config.yaml
num_hidden_layers: 9
hidden_size: 224
num_attention_heads: 14
num_key_value_heads: 1
head_dim: 32
intermediate_size: 448
vocab_size: 2023
hidden_act: "geglu"
norm: "layernorm"
norm_place: "pre"
norm_eps: 1e-05
positions: "learned"
qk_norm: false
attn_scale: 0.177
bias: "all"
tie_word_embeddings: true
parallel_block: false
init: "normal"
init_std_qkv: 0.0274
init_std_o: 0.00456
init_std_up: 0.0274
init_std_down: 0.00456
optimizer: "laprop"
learning_rate: 0.0012
lr_mult_qkv: 0.5
beta1: 0.95
beta2: 0.95
lr_head: 0.00766
max_grad_norm: 0.5
warmup_steps: 289
schedule: "wsd"
decay_fraction: 0.692
decay_shape: "exp"
final_lr_fraction: 0.1
batch_tokens: 16384
max_seq_len: 2048
doc_mask: true
train_tokens: 134600000
max_steps: 8216
dataset: "wikipedia_en"
MLP neurons of a small language model. Each row is named by its layer, matrix (gate and up: input weights) and neuron, and shows model dimensions 96-191. Each number is 500 + 50 x the weight over its row's rms, rounded and kept within 0 to 999. Numbers have three digits each. A neuron's up and down rows have the sign that makes its largest values positive.
A block is one neuron, or neurons of one layer that tend to fire together. Before each block is what it responds to, as a language model described it from the Wikipedia text at the highest values.

Responds to: Mid-word root fragments
L6.gate88:490544612466556493547536530396463589542441435476552501568523463452506429513574535475454445498485411512464487617504480505472503434467482505517492436521539534426512423519524541540516508551461540436496513516500471435432511507442516579497480466540458499511587478528506493480546616441395512512
L6.up88:545438585511524552528449535523542528471544586473439529486575460501446523440505461546414499484593437542441471473454452516452490478385565467525634528479543444582573438477521442414387589507496572464466458583477487552524481470496527506404522503419453462504484491499500427512518555489572434516
L6.gate274:563444508553467548533511566527439476441447398595525553487559457487509543448594355469488383511440498501411504538474539510400591491484438528502483486459476451485473478545422460463490388494367524535480590516429579508452539432511435473539545482573485496516569564406469548518450523553512480477
L6.up274:483451495478572535411474588670554451548502434488480512492552558520495434591440445547471515453401444506443613495525427420524581517532442509437527491531496428492533453490379502480592470622521496540531537509539485555509484499586490524486518501551411501510451553534494457536513450507436522550
L6.gate310:491538463437483507455448531488571527457560485608448471395450568486576514529519475620507505438538475409507479544491512458538513659496498482489513450440532431555443484443451556519506525508470452554590548467474429544423436445493501460505506604553455462461441539492501589483472583551476521453
L6.up310:517435482464487513474536557481493403553576530516488539507475495510452538472505430497457404563398422517522424423600462506459518416459535565472488511602475541550416469469532522418478498543524597463439573529554462467481596509506397470553568438475453505520517535491468514538464432421546556585
L6.gate346:563516438488553574510484540619513442497438437556455384428396496495535492572615475425493489545501496492454518493485470521481435462569488440496455493513541479448475474392550469454533511597440469469586541543471459611550555503520578502505472507469459481428634509435501496525503491450485537425
L6.up346:432457471485463579528551494567493443450511449469503450551530575491427494445521501477447529518512486474432520605606371561549467504547536584490497488513478467518455482513369459510559506491475538525521622552503532509462507429540503474597543496551501553524530553478490474565455522508535578507

Responds to: Mid-word stem fragments
L4.gate147:495516472452600478477504530520500528526532527599489474445511549483453476431537476484400458505504441394492508497492480461542504519533399524455490501543523546463440442527441584493401498582466625486509504535463479493430583482498493420450538502538444431502462505456571515536499466491494589464
L4.up147:454420472473522484356504520591449509581512410533437427484482630623506570490549371504435454465499444462470516396561553498478534502569498483493399510466552510521485542459638591512484444502474533546536541499468469496474582453452531532620536514463485571514526480475459469538492464490473517523

Responds to: Mid-word suffix pieces
L5.gate6:546585595470488482434581610509483541501497532587553546474463460548537551508471520552490441530404472412509524511511515531444598420441491500472485396419534434451494509546570521597525511450507372421429461557451515440531552534540495432540486452463421562449506632498496510513451440500474477413
L5.up6:514407383534567506414465518563444542472462508504475525427490523488504487537445530612419522512505450521448443475505548408607479541546570459556439511496460537541444515498520494492535556480553556495517422450577419457488587455489472530548547538586451470434520643599510494538512575419510522488
L5.gate25:468458528495522508514499522551493507461427536455547476476466530490489462458583554497477414612443369518377495510461488441458552519475444552496541520593530540435452551496566444423500429571497557512544532495423559484460621447537561490451538445584436471519540472550506553568482498428444566536
L5.up25:527373598514436566555541527520547457466449430516394514516491544551455501361532523526592358524534391519437521510455516432447539494391412522482523467509466483487523571508486428513402450504480493478487630533387592579560581452402475525547600433515451527498503505501462469504499514574471534593
L5.gate124:412557495488452641479516520530339487539530433502473507477435420512568496572571437452510528535492518527491515443533549532553553441584538511476535491496545518491482511549511464600569491557479485490527558602525457527528478430476483442493481553510412519513553494463528507498479436405488451517
L5.up124:532570491485534580482544521412424381479506552505580455364508545571485535587553507504469520454426415411474526510472467489569509443458499469433519518414523535582501491553578550592512471472509459436558542463559554513516487506487516516593497464515402424412590539466487537461405452404472491484
L5.gate138:579479480453535576516508497578448435462560416450471544409478557428535465504508512439522474543490458449399511623524477444534487473524480539529479454488517431461545470520543531458469484560496510530533515517518558539465487448548542443406616495508549433507623417498504450519459430629477537497
L5.up138:533469473448470540467537517525459452501458486624580612441448559584509641482501538559544459539413418503473565533465503511485520396524470537411521593493504395577473508464516510560445465494464475536516593591498567569505518450547593429455558491514431541418591429510533479584398539459435422341
L5.gate218:598506526504566530516488576509510477441550498515434545545527500531590441580535640596470459603481463424485485525447497498475519506492494554508540554545414518491485390558533542549481416524401522553425418517480552517517374538549505554484541522486499460504509552541473525476491514448512504481
L5.up218:463382463590608499507532503434447388484458500521505448397487501479486547482521436487552496452479482444484463551487423558586547465568530544492511509448554449483538492446466548584552445461479474469579558406517526473554491539522485542471534453585416500538660470410537537541563495504418581466
L5.gate220:503464526495468489428595550597478514466484547578497492449450491560541556524573531564429498427480515486489482474483458485464551540548518531464506433564471487405498455435545530520501445557509539455451484486474507459496548514460542547470427495487421461431551564427430491472469476421430490501
L5.up220:537438477504509534526541465457475438455463471472381552515552445452564500407398493537482432511534540512464521582551469489415542555538458406351490438511406506496509443638537475545487448422534496561498443483484482476530530506598472548500546457567470509556609461392529500435552450535495635451
L5.gate235:543525490570514641477615491485522523520526457503442421403537552551478583603493468581498529513481493436403417434542466584498530312460492480510507543523505491527473452493512510424462507533473480508557455408478497454533521472527445491606577408520460455544536643492452508486596405490519519519
L5.up235:521491464520439556432488551482442547490445569564485595429535553501445550554496474465369477454529446555560602495571541468455479509483485482483502541452458551517500420544540526518509547510530529528496442448455484413524545421555485503488553527508516470589536447513450457415509465345432440527
L5.gate256:547513552493473568508519497486516454525498494580521504483490491516525489542628551507410458480468437541475556523554533438519442495548473586556389473478499538445511510494487466478508447649435431471483507480424423535383540436448492490481488565533477511443450545444478518548461478503491528505
L5.up256:476626390472491474466524484452472495514529496478400471466483465550415430515579545512471456454523531470516482432548484366559509613516504541461417444556480535474506405591448558423583538480508454501522519438520482532526532536476498496562534535550449519452491469531424610519552533449467547405
L5.gate280:496584386545485592400450491509535382544457469523490546460376434421485459532611469495466400552436476488560509446482529534572445503543449538474492486558483478471459533450440562493584533441505509418533540431424559536433510432425490482551504457529489510498469518457513592476473516445540462467
L5.up280:585412430500513506503471558505514499508518527533513483482508497514542522529404411470438426561450524529557533512518586423457553481582486419489485457524472525529544412485490514397467528466451577455455495532514554500497472479508490463452534446509561486471540518472515461401616454517538549495
L5.gate321:554571438500507516529379652527502498627612510541483452434466536518539571568557488541489441496490488470556452561533406428476486535501470485513540528478545378510558356428519467485454429405415483526522482519438456513561493502492482488538566529501490438466509531452528424541487495410499527456
L5.up321:569420403495485503425506495604426439521385497515456468471492473483496424497541482542502479540528509475534495490566538415447535505520498572512506491546468482452423399503554435482482441514410476536469526446506551514555509459544509483507550505553522484503577566444519492602384512501557600474
L5.gate348:453517453480517472389528590500434471506508512463510472389503523483463573518538477514530461556563424424434518539503424549550487466523549514535615467490509471565568479601509554547524607452436543463604481529498506529539499456534528497521496551462445380422577567515549505519476515469515611464
L5.up348:489474392460518544437492536578420443534564512532461460420397512573477575496517563553440458515557459504465458502578494561467468484482526516498470540457531430612429498524567492547522512455412556438493506498453514548461516459567516404502473521525464488413561571534528473495475470501510504428
L5.gate362:499382439421470532401471563548485460571470494577543446379487525520523524497556480558397425476439479466417472473510523416574575518575504520500460442513561394494448424480546453538506460557508487495585574450452483528544474608506554399441566442555407496509507532488563528424480503462446529500
L5.up362:572392481557465568479509554544480546477477423558522484461530525497453526490396490570537394496475420476508553416458494403474597490517471531508453473621465524469540466507588375444541434452449464568569577487357534508530464563538507455501661454487491550553516511502414555543563481505452521462
L5.gate393:532458597407518491536490535533384546514510473542596425561512543506617481559503487574531432515416412507483499441382498524509440443553595518522481484545513423420536524391512530460456457592504572573417492457554478479502518585464528421513469560531470478558528436547433467493504471407454427570
L5.up393:440464465563523540488520509526521489552434534420592548430438575466457561617553545547416484470450407483493512553500512398555490459530516552455557487466508564474506559439568519482512474499509521520437541498526461416511478448528499463513418468515452489518531518485527614513518509444460512499
L5.gate428:470453470407500544488521451445426506589490451441475515424495557551490496557459423541478422511434489502458469509527466456520459504571457421465429478498489537529440454469569465475480537593580501608438534557503511452543541556495515467556548446487429497542580488543621494461514524428498548566
L5.up428:454419474493525573505539532616579357510568510532424443418424556555455569490531419516468516554464434463374466553543433527530540391557494485520483522457540507537468499495483553409511498590488567494507596463476507550440450461505513487393557445538445540438535509470485506510573458474423520454
L5.gate439:515423414376532493406460543576495529512497495552512431378475496459540444439566553536465490585451390481461520529456479448610555430476463483474514428522531421516545433538461477499546484558532479440500623431473458523479499483542476434527487487619435519446593487576559532487538571489446532396
L5.up439:552458500466424500513593600574467439453475533546466446431492522433461548530545551453566450534523530517586464492475440450507557487531528529535515486522466428539445460511463540431497509429510425475643562559540502590559441467499500427456557429551405486580557468540449503487502633545454496495
L5.gate444:451467517486488485502588488576458435586552505484476550512538509521516512506460522589446508569461404451497494606555469470613554613580393454510420551580523521475518421459474594429523420478505463520526468471549509595504552495596513482408500497461457457422564542514456487470564609463493469444
L5.up444:539501491401554474500519508449459511514456510457475470507481529390453522535398600413535522491465482471613519400490479501511649531460568397535438529519569522556524388480565584619528565548589525442508565441470514356507485488638470467442566408424431491469478442401548552505543469421476514603

Responds to: Late cells in stat tables
L4.gate291:497497490590481535511504403384495556511537526377498490421506583494391487540405518380480508482468558516512473510575517483482459557495540519554544573527557627597472519521479515519529526407611562471453447484499433449516442507498482524445367450444584478535447503486516508560538441511526446514
L4.up291:479483529511492432466425566489390556524490562564531576573504540463473505527458478530472522469504382451492475543530434494516442560464566514555505534453526562594545481455459611492418547528533471533474509466478494501516427558530556580436520465542523476500477563572407513428433514546452409551

Responds to: Inner pieces of foreign names
L4.gate381:545474479550565507446501574555567432543527522519504501500479534441468556493433461490480480535501540500516472569475544427476490563489442517474555529457486527499441509530434480494492455446515524516477551522435600487488415476553459491475557432543502488562564568492544454548589433500521463460
L4.up381:465482516421485491467537500517509481553531512505587459514517450546466462489498435494483457533521541505527471362486426498557520536445488523435439365419455428480386528502545507598496524502447518541465467502412502459428520575577599489442594449535492498598563410503482496477524542455523558417

Responds to: Word-final subword pieces
L5.gate22:569455458461531541504528588595493544453549466589501515455536453529487524489538574469432427444428516501502482534455578455412592544425501440503467428464535442489480492558497477469495428554516493442472563627486529456438560451498499539588510456611426490557570466555537551486527535503444474491
L5.up22:516450542432452576504520555536586508500500489503554576544510419437447484472438555453509482455540605550601485541461550533510542547472452526452475542461525581541521514556465430462503550515512593527447430594470492399398459484568490503493529499480485592442498479498546442481479449523520544556
L5.gate40:489489507501521522479491577496526466539612493486524494482464485542460432491524404507554461565544522498510452493473545470412559472439431468469518489403436480467508541552500377468517509455555513458536583556430515594518448402582469527456616534520549473553543457486546456503552558510468525506
L5.up40:534477418543456586405549521527465403588478484597549434460453484500456499459588537462571434495545456483495550598511582473472489497502455488416552564436423529467508438493525479508454345476426620539511538439481492452469485399607470493498530500529464511517589565472511439487534456492467573448
L5.gate59:529520475449558549484495515580461445494523490522556482451495472480568546540465510436520452617470541519530511427561522537585470423509548555525499476481466435507581528496411498490505465372437564466464471558414462490517458426547446533475546515560553483556444502473567456465460445389430582536
L5.up59:513484415404470503450489554511505568491513485545549454453532528586486556524558562440450504508464454514478448515643435515479492496519490460576436507531463438514489436483472530457475398540528489436530595432490581483506504500504479508538560437527438446410534490511521553463458483396374545535
L5.gate64:550459433610459561530515514486473396573547575505508508389484540524470552593504457476524453509502500467485506488558536403499495512507512511484558435572453548526544438481574452523515459439509445485594609528378552455533511373520523496504545501557493491582540515435528525512492393476488511520
L5.up64:467384436429443520506540582495493376528492576652552518477422498464520528441524443453489488579428522471490535505522496447641561494565526504380427466514560509529485483565522496439496478509581564447612539562485583521495561491577506512434563468505407446560539507513559448487469581447513477450
L5.gate101:500433470424413536449471592588528456561526452515573534457487462503569497471496467496552473505505527544514462512513501472509517466495451506406514407563497439538421446591490450539504486535464621507542481480474501573496494541486466533517603534561480443534548501499420464525491410433512576377
L5.up101:535455421499443555502412598578511471516552488502552529464534432498519472527499415490502437491511554484462517454560506472477519495559498450470407490577444465530355503507457486515444468513565655509553528527437589504455479544557430456475529484524483433536463485454474553516459376378587555473
L5.gate104:457472437582516493451457536489513420499537487465498411489554475542539349517492528437577437583475628520508495571486580533544521568465512525537570469479519485544474432474480455485545485446442590547413552506423494533429391521498523538472481511557490535600458397459475517472441441508516572538
L5.up104:425530495542406548426482553544526439468593533495561480494524443512571458535476541551512434599472609479510521524541563524463462464399441510470499471424459457497493551559524448555630491534487513509497524531500468486391452478474519481442451446526483486554455479532490499546459389532525500498
L5.gate116:542602440491487507479489492544469431417538514585541474479474479540546498465560435471575437511477571455408522540527480570442463442478408515463528504471472427487469593603542469557615506549475489417533515556470578471464550486522468480496543553619568532482456563456533433498575472473460548528
L5.up116:433372417387520581574468501531532460528507419525563459533501432553503508496459483417462477563465486535494519493521533448567515465535393505498500379529522480528484524452495396557493437515436488473591600527403563585399524466537473523467572488608508471557548428467481617573525495496464615523
L5.gate146:470418487438575467520488608581476469506505573455568571443524514527532556498479451547550532547495529434506546528509473432538496525526526560538556445492613458418437456553469482544405448425482521505539482489416571521455460473611503434479598467562481549566575506489471539537433417419497513465
L5.up146:520547484467420594453445580482577552621487380510476495531462492539492549455527487360469405498469554482544573515536519496559494445473429520510485529478520410521468470513559520467498398610445547463543563507531505468532517524508511573419547559553471512528519513447484492516435553476499453432
L5.gate175:452441474417560530444537596503432429446564434494495559507506496506540541520597469566513419529417547489415468548486524485512542444487391538480405431428455461428512503575481498469516511485471519409566560581433592521531496486510443546402558494570475455537566560479475598473494545488515531512
L5.up175:465455395443458483389485626526472492457546436486467515465434544580527422523589382510539424514523524532482464507566513489614446512505527459418521483444472428476451469515599400547499562565550485396623521541423558548460569421570466521453503505530518488536647456518561531566495478402548526561
L5.gate230:514484499481524516430548519584490487551490496480482540523465447445492425492468501447473471543489624557542517549557555517451495551441417493422475388446523500509483546539582469561536461442434536478508451555497530433395522509482504496470547543559603543513530414499601524505507490491485558580
L5.up230:552531477530495600472455498543482530551418522461563524587450462417469486438526526560459420565477525549471570458515613513419520418431444497502404446416451527574467526507539480587482510448531546473486496520467503444437502506494418467563533465636532592584541564507456480486557507542515507576
L5.gate257:523544423439511428417477648465458497534524422502484511471446495399542516578532460529534515492542617443562494465537513460563497536505515456505477570524491405384547520535561469479571461430480477399489429563470468544539426465486558534481483513416542509534507446507533543538532516509513512463
L5.up257:489472454499433558457557504479541492575539481521474451425545473517481471561492643394407454416481542458538453522506394452621591543473513510460456453480570486532429418450501527541586520502486475486539597501562469520536527549507480482556569502519478429509426493536488486566474554433486499560
L5.gate271:366464489507542533556534552508510458465490428572470567578517509516500507385438408429487532497432552455508525485532455509627538458458410433414522499572522558494536525533391491611577461457418525535508487488481512422522507579490484521524597528552530526511484429549504559520494584457448461442
L5.up271:461478466455498519528460569473563521434533510526527379510541467480470545436475467406531448523488615482491519517539415527515484499476514506457443561499469457608490527527467458519453510475594488415592496579429606490457424486579452492524548487532482540600497567530514497478490478532574537431
L5.gate345:502410470505494631542480500474435458502505462507563425557466458486479493469440424449591505669491508503473535471523549523588479490540528517542487487532481495397507503502448470501508476543506562514524581610368548484394511432539551556480636434509495508488539432464596529457484428480531529594
L5.up345:416464349509521512537559534516464516508471545569481518466484446549471547455451460423532454498446471487436510495574520395569443446416474485516432479487443513561533514527468622529391533478524614497514585486468583461437531518566460557451537508549472453579433512466502519431480514472432512505
L5.gate347:478393458486548504478556476512554371545457449465537416494472503494380415496539456394501535518513529415497453558509491476580506547562493434542519546555480432537477411488513471432536563504530494467577508439463536525412472437567494446449585468531429475437531452474541456528457513460549553567
L5.up347:522425451508529507489531521464573468500497469498502393439489463565486514530576456458592504504507515392540458478521406482558565423493534460481384517455560462542391522539486549417529508546528484476505527502487571556502503519563489499476587420437506555512581487460482470585430495486564521539
L5.gate351:442523435471578512599434514513538467548590427499538533565410447401468487426565472397561502536520513467417559542450496506604475481593466530384417526559520380444419495497514532490544539494482559458525498529467584614494538435517457499518557478578532515552497501414551524575490492440518485575
L5.up351:494508469456416533500439616493483526535661464489506511485403432461473525468526490534550449522455483517554535487576474417458595562465489435446492495520414566536517485473574474520456490460521510503572503558472496496493534483569532479484496497488485520468539475510477509614445514427483531426
L5.gate443:508514513485493565455465500538487503505578446523548526534532450511533510536517508421548530522449603485535505509556493588526421467501375478458456493558432466493500571608437516549570456437485519427465431582476504459448512426516469536474559574578541390474571385447482586491496490465563546483
L5.up443:544545410502525554532480478416532561464497487498478423515500354510561534514448491415513418539451600492445523501528473607567462493520513466514457529479545437520541426553527496512573506452532587392517537575468524498445520510565443466521509541562496535519601456373468480435459480510538556541

Responds to: Word-ending pieces, table pipes
L6.gate39:561531522535482516450473503496569469507594489507493464415389408633563586543423547486569510421468503434523497554434575502535530466566525537473375390467502481489488462510499585517551512487421509490601493586468567547514519411540461503488585517500554493523519473411603546538448413516521589505
L6.up39:528396444450516555468414507477532427507534468464515498497551480498452450526521449442553589594484571374484453499548488434532567503529502524479516493525510446499443503475549490426548469538469494528536533515460493662481461555542561441552521450460493510479556443395488449560405536386605512531
L6.gate69:442464550443519514425514509455576530485490548512492473494519517484424554495573512469580527530560569523580463537607547449445514492514483525449497517446566551501469436548454420381480560457399513486615455544526529543442478478515532519521511599457573520575508466477487421496568546483531527511
L6.up69:514471400481557442523502513460486428512491576524505512468512467503519485602511472512464465456543548488568470560526540587526524620444502537482541463496435440459572443591502550467553585527398460471444481519496476452493595487485466439406543567445560452480520411422517437549438444441553586576
L6.gate169:458435406554520483455491561485598462476546516598510474518445475567523479508479484447509594441586500517513485444520495411545565488534495491498473478470563488461553455456460463403544570533619464441598578465461489570406537404483451432456509492461520487517491432493498461622553456472581500560
L6.up169:470460434377497422480569471495582347526482575549475426440520434527544549505572430520587540484444524386490439588523464435532478519521478509503460420491494461466485549499527482413466516504524457543529467531449497606468542520551550503583524486434510469431551535509516494509523406445549538511
L6.gate372:443447469515548460491560543531554390438541553539536435541524498569528443496563498428525585597493513460370409531465404566577494458561533546498368542469595463541455501472526513477528574541429528470512457521420567525406502517496559425484557532428465558501549523500492468547504522509482552524
L6.up372:477539409456550534502525494457461452526483466521500525387455521491503556467552427532520511536540405486475522444542501456549561515519506564539568431445481478480500401511559453443394455557469551457644635500494506554468593441463378478473594460505455446565456511532539551510459483486494466577